From a checkpoint of a small transformer trained on Wikipedia: 10914 steps.
MLP neurons of a small language model. Each row is named by its layer, matrix (gate and up: input weights) and neuron, and shows model dimensions 80-175. Each number is 200 + 20 x the weight over its row's rms, rounded and kept within 0 to 999. A neuron's up and down rows have the sign that makes its largest values positive.
After each neuron's rows, "fires on" lists the tokens most often at its 100 highest values on Wikipedia text that the model never trained on.

L4.gate333,202,154,187,247,199,225,201,192,173,192,181,244,206,173,224,197,205,206,155,189,182,208,186,166,178,214,192,205,170,203,201,205,239,216,212,237,204,203,210,182,233,164,172,204,216,215,206,228,203,204,204,186,203,192,186,209,209,209,189,188,206,199,204,174,200,207,175,217,193,197,188,183,208,234,203,199,202,215,203,209,231,201,166,190,232,185,227,193,192,191,216,199,226,162,206,207
L4.up333,203,209,214,210,170,203,233,220,203,204,183,203,203,233,210,206,189,188,244,199,203,223,206,219,203,185,183,185,162,178,182,180,172,200,205,212,195,199,225,201,173,208,211,222,190,223,187,205,207,193,217,185,224,167,203,216,196,226,182,218,206,198,229,202,195,222,171,210,201,179,204,179,212,229,177,183,220,168,178,225,229,169,181,204,202,192,218,224,191,198,198,218,224,235,176,249
fires on: "at", "k", "c", "om", "ach", "ri"

L3.gate480,209,191,177,162,206,213,196,185,201,162,182,193,178,220,232,196,227,184,184,164,224,185,207,206,217,217,186,188,233,219,246,205,196,205,227,194,178,224,210,205,184,206,199,182,200,218,190,180,228,211,211,229,153,198,206,171,206,218,207,212,198,186,195,203,210,213,184,183,166,173,186,212,179,172,187,190,211,250,194,176,220,214,213,199,229,217,219,221,191,207,210,224,218,233,178,174
L3.up480,190,199,210,178,202,190,200,187,202,178,183,170,213,233,203,220,207,186,233,186,233,192,198,192,173,169,195,233,183,205,169,211,181,238,148,206,173,227,199,180,176,205,181,197,202,184,213,184,227,173,184,204,205,158,199,189,205,193,207,203,186,185,240,175,211,162,187,183,185,181,209,215,206,216,198,231,182,213,220,194,181,224,223,200,205,183,180,193,243,134,202,205,228,188,225,186
fires on: " con", "id", "us", "ish"

L3.gate398,205,182,246,200,192,210,186,180,157,194,193,183,205,176,190,190,197,202,181,215,166,203,193,196,173,182,205,191,186,173,193,211,175,197,200,238,186,223,186,199,200,215,235,219,163,198,210,183,225,199,204,202,191,227,217,172,209,218,200,199,204,211,224,175,178,186,218,203,213,215,191,159,203,180,195,213,187,232,217,202,204,208,205,213,202,214,170,184,186,194,184,190,162,192,192,215
L3.up398,200,210,198,215,188,192,204,185,181,226,245,172,193,182,206,215,196,208,216,199,207,224,212,205,157,176,165,230,175,199,209,179,205,215,212,216,184,192,189,230,181,233,253,209,190,194,194,212,191,146,199,203,178,183,215,217,206,173,191,221,237,206,224,155,172,205,212,194,228,198,216,186,218,169,190,215,188,192,206,201,204,188,203,230,199,205,175,203,210,202,191,213,187,217,202,195
fires on: " ass", "t", "ip", "ep"

L3.gate31,202,190,180,194,218,189,173,231,182,202,213,190,223,204,159,234,214,194,182,228,165,172,201,171,223,224,168,193,238,175,175,232,181,193,205,202,199,211,217,212,165,214,248,180,201,175,172,231,253,204,206,208,188,208,238,195,158,206,187,211,186,219,199,223,208,196,213,179,208,153,183,196,160,212,239,192,168,207,191,225,189,183,234,178,170,181,212,222,199,238,166,223,219,185,207,170
L3.up31,215,216,241,186,184,192,155,200,228,182,203,237,215,191,178,189,185,199,197,233,241,207,170,194,227,235,180,199,220,167,196,223,185,207,190,207,206,213,193,242,188,211,195,199,188,189,221,163,240,198,175,201,173,227,211,188,182,187,189,178,217,227,210,213,224,177,217,209,186,178,187,238,137,193,213,220,174,192,195,207,187,182,193,202,198,207,199,216,215,217,200,179,179,193,192,235
fires on: "P", "O", "op", " O", "p"

L4.gate364,194,195,198,185,225,183,234,213,218,218,229,191,230,206,242,226,180,177,211,189,217,177,189,212,163,202,198,260,156,235,195,184,232,189,231,181,218,189,204,221,190,213,188,205,202,234,183,219,233,148,232,212,208,191,174,182,204,174,192,191,225,174,210,184,204,206,217,178,180,208,208,212,205,218,196,199,223,218,192,224,231,186,191,183,177,220,187,203,205,163,202,186,210,217,183,189
L4.up364,204,215,217,227,197,208,198,176,222,209,222,195,211,207,219,206,189,181,210,216,202,226,213,170,211,184,183,218,167,250,227,212,227,215,218,164,186,173,220,234,209,185,191,166,194,222,189,184,234,223,208,221,166,204,185,192,220,179,195,210,207,174,241,189,162,161,188,248,179,181,210,200,194,214,188,213,225,185,215,211,208,194,183,216,213,227,186,206,176,206,191,208,180,225,218,227
fires on: "al", "z", "u", "th", "ant"

L4.gate8,178,195,227,205,216,204,181,215,191,207,222,220,215,211,177,218,170,210,184,214,194,196,235,178,233,239,180,177,220,212,222,217,216,196,209,179,175,177,187,190,180,238,209,183,180,193,210,243,166,203,208,178,159,198,168,172,162,214,193,186,193,198,188,214,222,202,193,159,176,196,206,228,179,193,185,190,195,214,196,200,203,160,196,187,177,216,199,222,194,207,209,192,214,201,213,209
L4.up8,177,193,207,194,215,203,158,170,192,227,213,210,209,194,190,227,213,185,210,216,245,215,235,186,170,192,174,177,227,228,213,237,190,204,226,194,183,208,190,235,201,165,214,197,179,212,215,200,182,173,242,201,193,219,204,219,164,178,200,192,173,219,234,227,176,200,196,188,236,169,189,231,172,230,199,173,177,194,235,187,200,189,200,187,204,203,194,217,172,183,193,213,162,179,169,179
fires on: "op", "ep", "°", "ong", "p"

L4.gate172,184,174,204,203,231,225,192,199,215,201,221,185,184,199,185,212,214,204,154,197,169,227,208,223,215,171,191,196,197,231,185,215,185,217,187,195,237,207,205,201,188,193,214,186,197,192,196,213,209,183,195,184,192,186,167,210,168,171,207,161,191,160,208,233,227,192,216,190,204,192,204,214,198,240,195,178,237,183,200,218,200,224,197,244,187,227,192,232,192,188,200,217,170,203,230,206
L4.up172,179,205,185,203,249,196,197,223,168,197,202,147,162,193,200,217,197,204,201,190,173,227,178,198,185,185,211,168,198,182,208,233,223,169,191,174,177,193,183,220,153,227,185,171,164,207,198,197,196,158,198,170,185,204,229,169,169,172,202,199,176,193,225,200,195,211,184,225,191,195,174,198,206,164,191,194,217,196,175,175,231,208,196,226,199,246,206,208,176,201,208,254,204,190,209,189
fires on: "i", "g", "on", "c", "a", "al"

L3.gate87,178,208,189,197,232,220,189,240,217,188,167,179,202,192,216,232,177,200,218,200,204,177,185,188,189,221,228,202,214,219,218,236,208,173,231,213,222,197,216,180,170,205,199,216,198,220,190,203,209,208,192,224,199,211,165,182,179,214,224,199,182,218,206,174,211,207,180,174,207,243,185,188,149,162,209,220,183,225,225,199,209,181,206,200,202,212,224,212,213,187,202,187,194,192,194,186
L3.up87,191,197,160,181,194,201,162,192,185,209,173,188,193,186,231,234,180,196,232,175,203,222,207,217,174,198,192,191,200,190,225,193,184,199,209,190,210,156,174,191,227,180,191,206,213,219,217,206,191,230,195,222,183,176,190,199,197,210,241,211,152,171,167,229,215,223,226,193,204,206,175,239,170,181,223,197,186,201,198,182,212,225,155,204,203,214,204,201,208,203,197,205,186,145,205,208
fires on: "overn", "us", "is", "id", "ey", "air"

L4.gate258,217,256,175,209,195,217,164,174,216,195,190,243,201,176,178,216,194,192,201,202,197,213,220,214,194,193,167,201,213,206,188,185,205,185,232,219,206,215,177,186,207,220,228,159,195,217,198,206,223,203,184,226,184,175,213,209,186,220,195,174,207,214,218,201,197,237,201,165,188,179,223,233,221,177,217,202,170,196,194,203,212,225,225,192,178,222,211,187,183,186,209,250,180,179,177,169
L4.up258,183,232,181,203,174,242,201,199,216,192,206,237,200,177,201,233,200,176,191,188,188,189,206,212,190,182,185,189,227,251,190,177,186,191,207,209,200,183,168,187,169,196,198,220,200,197,206,197,164,200,215,191,222,181,212,241,183,227,191,219,207,164,211,179,225,225,210,205,203,240,194,186,200,203,182,209,163,172,159,200,215,208,192,232,218,205,196,217,207,182,225,223,177,195,222,156
fires on: "est", "r", "ant", " |"

L3.gate361,151,165,219,204,196,220,203,200,223,169,212,176,224,223,209,226,196,200,205,194,205,194,212,196,236,201,224,206,192,193,199,212,160,213,197,225,171,198,195,201,186,217,203,206,207,221,195,179,186,180,169,204,168,204,204,208,231,190,212,192,193,191,187,235,188,196,161,200,198,215,177,171,204,184,232,186,192,210,206,171,223,225,211,213,186,202,191,153,202,192,222,198,213,198,206,216
L3.up361,162,170,207,208,177,195,206,170,204,203,188,184,204,215,198,196,208,213,189,217,182,236,189,216,212,218,217,231,153,172,201,190,218,203,200,199,216,248,222,171,187,203,201,233,218,185,186,187,189,211,167,178,214,200,175,168,194,178,218,196,245,177,213,157,221,222,184,187,173,223,205,185,192,196,180,212,224,217,227,215,182,218,173,244,198,212,151,204,209,228,223,193,199,185,208,218
fires on: "i"

L4.gate473,176,213,225,195,215,208,198,207,231,204,206,210,205,178,200,232,227,171,193,215,179,188,207,199,214,182,172,191,231,215,167,213,212,197,189,176,201,206,195,189,215,203,188,187,190,162,156,175,212,225,218,219,219,189,201,202,201,158,219,233,193,221,205,255,211,196,193,225,162,204,199,219,189,202,225,228,149,173,163,229,177,204,232,192,193,214,172,203,226,171,237,206,177,168,207,194
L4.up473,183,211,232,201,230,190,200,175,185,162,176,178,191,167,205,212,218,206,178,192,208,214,203,189,202,183,178,178,198,237,172,190,221,190,214,180,173,232,178,206,198,218,152,202,186,208,170,194,235,239,225,214,202,223,180,193,197,212,231,194,195,219,181,232,226,219,177,207,210,197,209,228,183,187,221,233,207,218,193,193,206,184,220,165,166,201,175,187,248,183,217,190,203,196,206,178
fires on: "ar", "p", "er", "ort", "ir", "t"

L4.gate73,174,167,190,202,204,181,173,202,208,172,179,193,222,169,196,179,206,211,157,216,201,216,201,202,184,208,210,196,208,179,188,195,163,237,171,190,238,222,208,234,203,236,201,155,208,181,167,186,207,214,187,218,177,210,176,178,195,163,204,206,206,199,215,234,217,195,203,249,159,198,197,226,215,208,186,169,221,218,179,187,215,209,197,209,178,205,189,231,186,215,238,179,181,202,199,200
L4.up73,179,188,193,176,180,197,218,208,206,152,156,186,183,206,216,234,183,212,225,208,175,204,176,209,200,214,211,153,195,234,187,205,179,202,177,190,232,220,200,201,197,171,172,168,168,192,190,180,226,225,218,199,168,227,161,199,181,192,228,201,207,222,203,177,203,190,221,223,183,198,206,221,230,213,195,183,204,194,216,166,202,208,200,175,186,198,214,178,202,166,251,218,206,192,224,206
fires on: "a", "at", "P", "i", ":"

L3.gate424,208,227,182,211,208,224,155,200,225,164,195,215,197,169,187,216,172,199,185,190,166,210,226,193,221,220,190,174,182,211,217,216,208,178,186,224,184,228,205,206,199,201,233,204,210,232,216,207,189,178,180,199,207,182,186,231,190,179,202,231,199,231,214,184,190,186,195,195,202,194,179,179,181,250,195,187,172,203,243,189,193,198,204,212,186,206,185,179,199,194,190,211,191,198,223,242
L3.up424,191,216,160,169,171,226,205,215,186,201,191,189,189,210,217,244,198,203,196,198,169,215,188,208,191,218,198,216,154,224,201,195,158,199,195,193,221,194,193,197,179,192,148,200,193,181,196,228,184,187,173,222,205,218,168,177,177,200,204,227,212,196,167,220,194,192,227,202,236,193,215,220,227,220,173,218,214,193,184,186,209,174,229,182,172,197,180,186,201,183,213,221,215,214,242,215
fires on: "n", "ant", "d", "b", "ook", "r"

L4.gate393,212,205,182,198,180,213,189,168,195,217,176,186,185,188,188,189,217,209,181,182,246,202,230,193,149,192,211,236,176,185,190,210,186,213,208,187,214,185,227,234,194,186,172,190,174,224,224,196,193,225,195,193,179,229,149,217,202,184,193,214,192,211,185,204,154,219,238,212,193,200,203,173,175,203,204,181,219,235,194,162,200,188,169,211,206,237,180,224,215,186,207,223,176,222,171,199
L4.up393,207,183,213,194,219,185,171,203,133,222,171,182,224,203,163,186,206,196,183,199,191,215,165,222,177,197,215,244,209,188,224,214,194,197,195,197,211,197,218,210,200,187,214,168,193,202,203,208,193,224,213,208,180,183,210,213,189,204,189,206,181,181,186,192,172,209,206,176,186,200,168,214,194,189,216,169,192,194,211,213,228,178,217,183,217,194,207,166,234,154,204,200,183,185,218,212
fires on: " cons", "a", "s", "ass", "ict", "res"

L3.gate77,193,210,217,164,209,199,191,189,209,226,183,199,200,227,168,197,215,180,223,191,223,217,187,170,208,196,218,210,148,200,184,223,167,208,218,168,219,216,191,202,219,196,170,218,174,181,176,166,206,256,220,194,174,180,206,193,192,172,139,213,198,186,212,229,190,210,197,191,178,229,197,196,192,179,199,212,175,184,192,201,215,213,177,181,223,242,197,224,214,204,177,202,193,182,197,198
L3.up77,213,191,200,200,183,225,215,213,184,210,183,212,212,180,177,206,194,191,211,204,217,203,207,203,201,240,177,229,188,233,207,192,171,220,209,193,233,222,177,239,137,201,178,248,184,199,230,179,168,230,212,191,183,191,201,202,203,212,188,220,220,209,198,192,189,177,204,204,228,208,215,158,201,194,229,173,206,205,190,170,205,255,217,189,211,201,185,226,221,183,188,175,200,197,199,221
fires on: "ad", "ased", "res"

L3.gate288,199,219,196,243,212,212,206,202,235,208,147,188,250,172,155,165,206,199,209,168,201,211,211,158,170,198,188,227,226,203,197,175,208,201,241,232,200,240,193,201,167,191,208,202,196,203,213,190,222,191,189,208,228,183,200,180,184,192,220,187,164,196,192,165,192,186,175,215,223,181,195,252,187,184,187,198,209,207,174,194,184,184,187,223,195,188,196,236,225,202,193,193,193,199,188,204
L3.up288,183,208,194,208,168,180,200,168,191,177,175,207,213,203,177,205,195,166,198,186,194,217,195,160,204,180,221,188,222,199,185,200,191,166,194,166,208,199,188,221,179,164,181,218,187,188,177,202,203,208,195,221,204,182,244,197,209,229,166,228,187,189,209,167,177,210,182,174,206,177,220,223,212,216,200,204,207,209,164,192,203,203,208,214,222,228,201,199,218,171,174,225,188,177,222,204
fires on: "an", "erson", "est", "s", "over", "ers"

L3.gate222,168,168,215,174,208,213,243,192,163,204,208,203,172,209,232,209,206,208,222,154,189,204,162,190,161,168,229,198,198,202,262,203,221,180,222,205,174,198,210,220,162,188,235,191,203,196,206,204,237,191,221,199,156,209,171,212,206,201,182,210,194,239,204,189,165,212,212,200,191,179,178,169,187,193,201,194,184,182,187,217,185,212,160,178,168,229,201,194,203,241,188,178,206,218,201,209
L3.up222,167,188,202,191,208,202,217,209,167,214,167,187,175,218,192,187,201,179,210,196,202,215,190,190,165,186,195,205,184,236,195,200,224,199,221,194,169,208,237,167,243,180,231,211,222,203,184,205,197,197,184,234,187,195,203,205,197,224,203,204,195,189,187,185,193,233,202,204,218,176,206,165,204,200,207,220,236,187,191,175,166,204,199,237,192,213,196,192,193,239,250,207,207,207,213,200
fires on: "er", "ee", "ome", "ree", "ue"

L4.gate208,215,168,183,214,227,181,194,185,210,181,188,176,189,188,214,211,179,195,201,186,193,217,185,195,199,182,238,188,185,185,160,197,209,170,195,208,219,176,212,203,220,196,211,204,178,223,200,222,168,203,210,213,221,197,196,206,191,191,190,213,227,217,185,229,255,198,210,210,209,170,172,203,199,192,204,206,188,198,206,216,217,164,196,160,210,177,199,198,238,220,211,208,208,176,159,167
L4.up208,174,179,192,193,157,204,197,188,229,198,229,145,224,224,212,187,206,164,232,162,194,238,192,218,192,181,225,194,216,159,181,212,209,208,209,186,220,202,212,168,206,209,203,199,156,218,236,232,213,221,196,196,177,194,175,158,214,221,174,219,200,225,179,210,193,201,236,221,221,217,211,226,234,226,197,203,176,215,224,185,201,213,177,186,200,203,175,173,232,210,223,194,211,169,158,170
fires on: "es", "f", "s", "h", "n", "y"

L4.gate444,171,209,202,155,230,204,168,188,171,225,195,172,204,185,243,196,192,188,226,220,191,151,192,184,164,224,198,189,206,203,196,173,201,209,210,187,197,169,233,200,206,191,218,229,167,191,172,200,189,203,203,170,216,187,227,182,182,191,165,203,187,224,185,200,207,253,180,191,192,152,220,208,205,219,227,192,172,173,221,173,238,208,210,209,195,176,192,203,245,198,207,219,226,168,202,181
L4.up444,211,189,210,186,177,179,217,229,227,196,232,187,218,225,200,177,217,174,212,213,208,182,194,200,244,161,228,157,208,206,211,218,201,226,175,189,189,191,218,177,201,212,209,176,202,229,212,218,189,247,224,206,210,233,185,194,169,174,179,155,169,209,182,229,252,200,169,180,221,194,199,204,212,197,210,192,184,172,240,187,189,229,232,201,204,219,184,213,214,201,179,237,190,225,187,207
fires on: "h", " sh", "f", "n", "k"

L4.gate153,204,233,173,198,208,188,222,213,183,190,203,191,229,195,176,196,206,177,220,197,167,193,194,176,171,184,223,194,185,213,208,188,202,186,212,198,196,188,226,213,229,219,250,207,201,177,151,218,199,205,246,224,171,192,214,202,195,170,237,184,197,177,188,208,181,187,217,211,189,167,171,197,217,180,211,234,224,220,213,207,232,168,205,182,184,223,249,205,199,194,213,186,198,200,202,165
L4.up153,186,195,183,212,189,181,201,162,171,202,224,171,175,198,184,197,173,192,234,176,176,212,228,190,195,199,214,198,214,198,204,194,192,197,136,221,193,193,216,182,190,191,193,186,198,172,160,198,201,175,219,202,201,200,231,211,205,189,199,233,211,182,208,195,213,176,221,217,190,202,182,180,219,168,201,213,218,232,216,234,172,206,207,193,198,156,210,230,168,197,230,214,164,219,215,182
fires on: "e", "r", ":", "h", " ("

L4.gate193,242,191,189,213,217,192,199,207,167,198,208,208,208,204,206,243,193,199,220,220,176,200,230,212,202,209,200,188,237,166,216,211,216,215,211,189,209,175,208,195,177,181,205,195,195,182,183,237,222,134,201,230,176,183,207,192,214,188,185,253,221,207,220,195,212,170,231,170,190,201,184,221,218,175,192,200,210,194,221,219,217,212,188,204,228,187,187,231,189,211,191,198,224,221,160,183
L4.up193,184,175,172,200,204,195,230,179,253,200,187,215,221,208,165,194,190,202,177,204,226,195,206,153,177,214,205,193,216,178,187,190,200,168,231,187,207,189,184,191,199,216,195,203,222,196,224,205,203,222,223,173,186,202,243,206,176,215,199,196,218,220,211,198,241,194,210,198,216,207,209,214,203,155,185,183,211,248,157,206,182,182,171,215,233,209,192,200,178,202,193,188,168,186,171,207
fires on: "ard", "op", "io", "ip"

L3.gate176,193,207,213,203,213,192,177,175,227,185,212,184,164,200,185,208,215,197,205,240,210,159,186,195,234,221,204,172,190,193,179,171,189,186,221,225,171,187,201,222,206,229,203,242,172,194,164,200,206,196,208,172,152,213,199,212,226,227,188,187,203,220,176,194,187,216,204,208,185,208,184,207,174,211,188,186,196,192,220,190,183,209,212,211,152,193,169,204,224,212,191,208,212,206,167,205
L3.up176,199,190,198,235,234,193,196,185,199,196,196,196,247,185,216,212,195,181,222,197,219,192,173,187,225,212,148,211,230,223,219,171,208,194,172,202,169,190,225,206,189,227,178,205,178,183,203,242,225,196,219,208,196,261,217,207,170,204,213,185,180,241,190,219,199,204,212,180,212,169,177,181,204,202,218,165,182,196,226,180,208,206,226,223,220,195,224,226,207,167,170,195,214,217,211,212
fires on: " ar", "r"

L3.gate156,201,190,183,171,212,216,210,218,217,187,193,158,252,197,160,210,184,229,185,220,230,196,202,204,227,207,189,168,191,193,191,173,236,177,206,217,203,180,185,169,222,207,196,215,231,184,182,203,203,200,157,213,228,204,211,182,204,233,203,232,217,207,171,177,175,206,212,208,200,248,160,191,187,206,218,210,211,201,196,215,176,213,206,231,157,219,182,207,200,169,206,216,213,181,219,216
L3.up156,226,202,190,239,219,188,175,162,223,201,170,206,202,213,218,206,184,177,182,180,181,198,179,184,216,191,208,183,199,257,207,235,220,209,210,219,218,208,202,209,169,202,208,185,184,201,194,204,205,186,198,156,202,198,202,215,204,169,210,217,216,229,234,205,218,222,193,179,190,171,192,172,191,207,212,181,209,239,172,193,184,186,238,189,238,207,210,217,221,220,193,230,207,221,199,214
fires on: " ar", " Ad", " Ar"

L4.gate468,187,197,200,201,216,193,219,215,227,202,161,210,208,219,216,210,190,194,178,221,198,205,174,199,152,187,181,172,184,188,226,190,185,209,221,188,191,198,226,156,190,189,220,189,232,191,195,202,232,211,205,206,163,179,202,233,198,232,207,199,200,161,199,197,226,197,197,179,200,212,197,189,190,195,172,227,214,205,234,197,210,207,201,199,210,173,225,210,171,187,218,212,214,180,145,194
L4.up468,170,190,208,199,231,194,235,222,215,197,177,215,217,226,200,244,201,198,188,204,203,191,240,229,204,173,192,178,150,189,188,205,165,202,232,200,161,180,231,185,187,195,236,216,195,202,182,205,199,221,203,202,155,190,219,196,182,218,205,185,227,195,202,184,242,217,210,194,233,215,200,196,217,212,220,197,193,169,195,201,192,167,179,167,213,229,190,227,187,180,204,223,201,190,196,215
fires on: "b", "i", "al"

L4.gate405,226,200,174,219,215,247,158,179,238,237,208,196,204,209,212,166,206,175,210,177,196,238,206,234,198,218,180,198,241,220,182,180,215,230,197,218,221,172,174,197,208,192,173,174,213,200,205,221,226,230,193,184,233,181,227,214,172,198,174,208,179,217,208,193,193,214,172,222,219,176,213,212,179,215,177,218,243,223,199,210,197,185,206,215,195,183,213,234,199,206,210,233,212,190,218,172
L4.up405,215,198,186,223,219,208,180,192,216,237,184,188,191,208,211,170,185,173,189,185,197,238,197,246,202,209,203,233,184,174,179,189,184,195,218,214,211,183,223,205,196,185,169,189,219,220,215,231,180,227,166,189,239,191,220,198,184,198,195,196,217,182,210,200,196,197,182,190,195,169,230,224,188,182,219,211,229,209,210,205,205,188,195,201,214,196,213,206,189,217,169,209,219,200,181,191
fires on: " up", "ct", "%", "o", "an", "est"

L4.gate351,198,199,227,222,222,183,237,217,171,211,190,209,195,189,178,183,202,174,203,200,201,219,172,219,195,176,219,183,181,194,173,172,193,201,218,170,192,205,222,173,223,178,218,167,213,215,154,191,192,193,229,214,204,195,180,197,196,195,173,181,214,256,195,227,218,188,187,198,177,218,206,189,202,201,192,215,174,207,159,193,171,178,195,200,201,202,229,214,180,215,208,213,216,218,200,189
L4.up351,195,210,213,193,215,210,198,215,164,229,191,218,172,198,194,238,192,167,192,179,187,212,181,187,197,162,207,182,211,216,198,187,164,184,181,155,198,201,206,169,238,204,234,198,207,234,140,184,194,207,185,223,155,201,174,182,172,188,175,212,230,234,209,186,189,187,225,180,198,230,197,211,184,211,193,199,213,178,194,201,192,184,191,179,215,208,237,190,207,185,170,229,184,207,191,189
fires on: "m", "st", "t", "it", "b"

L3.gate368,231,205,207,177,202,181,215,218,223,180,181,188,206,176,190,203,207,230,193,231,217,201,227,179,211,189,184,181,224,234,250,210,192,215,195,237,199,190,205,212,203,197,197,209,181,211,199,206,195,179,174,201,198,210,199,198,182,196,163,188,186,216,190,221,196,199,211,219,179,210,218,221,201,161,214,186,215,182,217,199,206,235,204,242,210,215,209,174,199,241,204,203,211,193,123,196
L3.up368,214,207,153,186,192,169,205,185,219,185,158,192,193,203,175,225,205,217,218,202,210,201,202,177,192,234,172,190,214,201,176,223,211,192,220,220,185,215,199,170,196,180,172,219,210,188,152,192,215,204,182,220,189,224,210,181,175,226,185,226,183,215,178,209,212,205,200,190,180,239,234,167,233,197,197,202,229,185,220,217,210,256,211,213,211,199,199,194,191,210,200,187,184,185,141,167
fires on: "ree", "ee", "l", "oll"

L3.gate458,192,217,182,221,188,203,192,195,193,230,183,211,238,226,174,193,221,216,219,205,178,216,208,193,191,193,219,200,178,195,197,202,208,185,221,226,183,227,212,190,186,181,196,204,247,190,226,216,203,197,179,243,185,203,212,242,196,242,206,166,213,205,213,230,217,202,240,203,174,187,204,196,209,242,220,205,229,203,165,233,233,220,175,226,188,171,224,177,203,202,198,239,214,159,166,200
L3.up458,187,219,207,200,214,200,206,203,201,236,214,212,245,228,216,204,211,216,200,211,183,231,199,193,203,201,214,182,158,217,214,216,228,203,194,216,191,200,199,189,202,192,174,210,242,213,254,220,195,215,170,245,209,188,202,238,189,266,218,168,213,193,200,238,218,190,238,207,189,182,233,201,224,219,228,189,217,198,177,222,223,202,181,215,184,195,229,192,175,224,185,224,194,178,192,184
fires on: " w", "and", "ach", "\n"

L4.gate269,166,228,204,237,200,219,191,204,188,194,242,176,228,202,187,217,193,224,209,210,224,184,216,231,197,203,189,205,173,207,177,187,214,217,200,211,211,200,202,206,180,194,243,200,207,233,201,189,201,230,183,204,206,214,225,178,200,219,160,167,199,186,192,203,236,223,232,187,212,180,224,202,167,199,214,192,174,187,199,258,227,181,221,194,193,204,215,217,229,169,206,189,190,157,195,176
L4.up269,179,182,184,190,169,217,209,217,184,218,213,233,198,211,180,197,214,207,201,202,145,207,187,204,189,190,185,158,209,204,194,210,214,189,179,224,186,204,245,207,198,212,225,218,203,223,206,163,240,185,193,175,213,194,190,171,186,197,219,198,224,212,173,244,225,207,241,193,186,162,194,182,214,212,183,204,202,195,169,207,199,184,197,235,180,192,192,168,214,215,183,232,186,183,176,193
fires on: "\n", "f"

L4.gate82,195,201,189,183,199,208,166,187,229,175,193,183,181,182,152,181,201,236,202,242,177,188,200,205,205,189,207,184,189,175,176,180,139,195,207,211,196,211,220,184,178,184,192,256,228,213,183,197,209,223,169,216,220,177,197,191,191,218,195,214,218,182,218,148,231,238,208,176,207,201,198,199,182,187,209,211,204,227,180,194,177,179,190,184,211,184,199,186,208,221,226,234,192,181,168,190
L4.up82,169,227,207,179,211,215,176,161,190,187,195,176,231,149,185,215,192,204,215,198,194,210,191,171,208,218,181,192,162,208,191,220,199,211,227,203,176,215,216,149,211,167,197,194,191,244,226,191,181,207,197,186,216,195,203,191,190,191,214,214,168,179,198,202,235,215,184,222,190,227,193,170,170,189,214,169,207,192,188,204,226,214,204,188,205,240,169,184,188,192,231,222,171,200,222,210
fires on: "e", "on", "us", "overn", "os"

L4.gate312,185,215,192,186,180,219,203,180,190,240,212,204,187,239,235,223,173,214,188,178,213,227,228,204,199,173,198,198,206,195,198,207,234,195,202,207,197,146,191,192,217,194,188,216,195,254,179,189,167,178,208,173,217,164,190,201,210,190,190,193,208,223,197,225,179,220,195,218,246,201,188,195,197,249,199,187,219,193,193,214,185,181,182,229,194,189,192,206,187,157,180,169,170,186,201,210
L4.up312,211,202,192,228,253,236,196,183,222,220,209,176,167,203,191,194,242,181,191,198,218,208,223,192,170,208,208,191,231,252,219,211,218,197,229,207,200,205,191,226,201,184,163,188,200,201,204,187,174,170,227,200,192,168,224,207,187,180,192,201,210,214,236,205,174,209,195,213,204,227,221,214,187,209,192,222,231,168,179,172,214,209,177,264,206,199,179,243,199,175,164,214,178,230,197,191
fires on: "g", "an", "ang", "al", "i", "th"

L4.gate273,211,203,168,220,185,208,193,220,192,205,204,201,175,191,195,239,189,217,181,232,223,196,174,215,218,177,213,204,215,244,225,188,218,213,185,213,181,206,173,192,193,198,183,196,196,198,167,236,184,169,196,229,200,202,181,190,187,208,182,202,205,205,218,200,198,193,199,179,190,180,196,190,175,238,205,199,181,212,170,204,217,225,195,213,174,237,188,236,206,185,207,217,193,211,192,182
L4.up273,201,210,159,183,166,190,191,229,207,189,204,193,178,164,192,188,212,208,212,202,228,203,210,190,223,200,195,199,233,241,235,164,198,204,208,187,135,186,190,191,212,222,193,209,235,208,185,215,177,175,208,232,242,203,200,193,147,223,206,177,191,206,196,206,208,208,202,199,214,218,186,223,215,227,207,198,183,219,201,187,218,249,195,214,168,183,184,193,176,213,222,213,216,182,218,198
fires on: "id", "ut", "le", "all", "ame"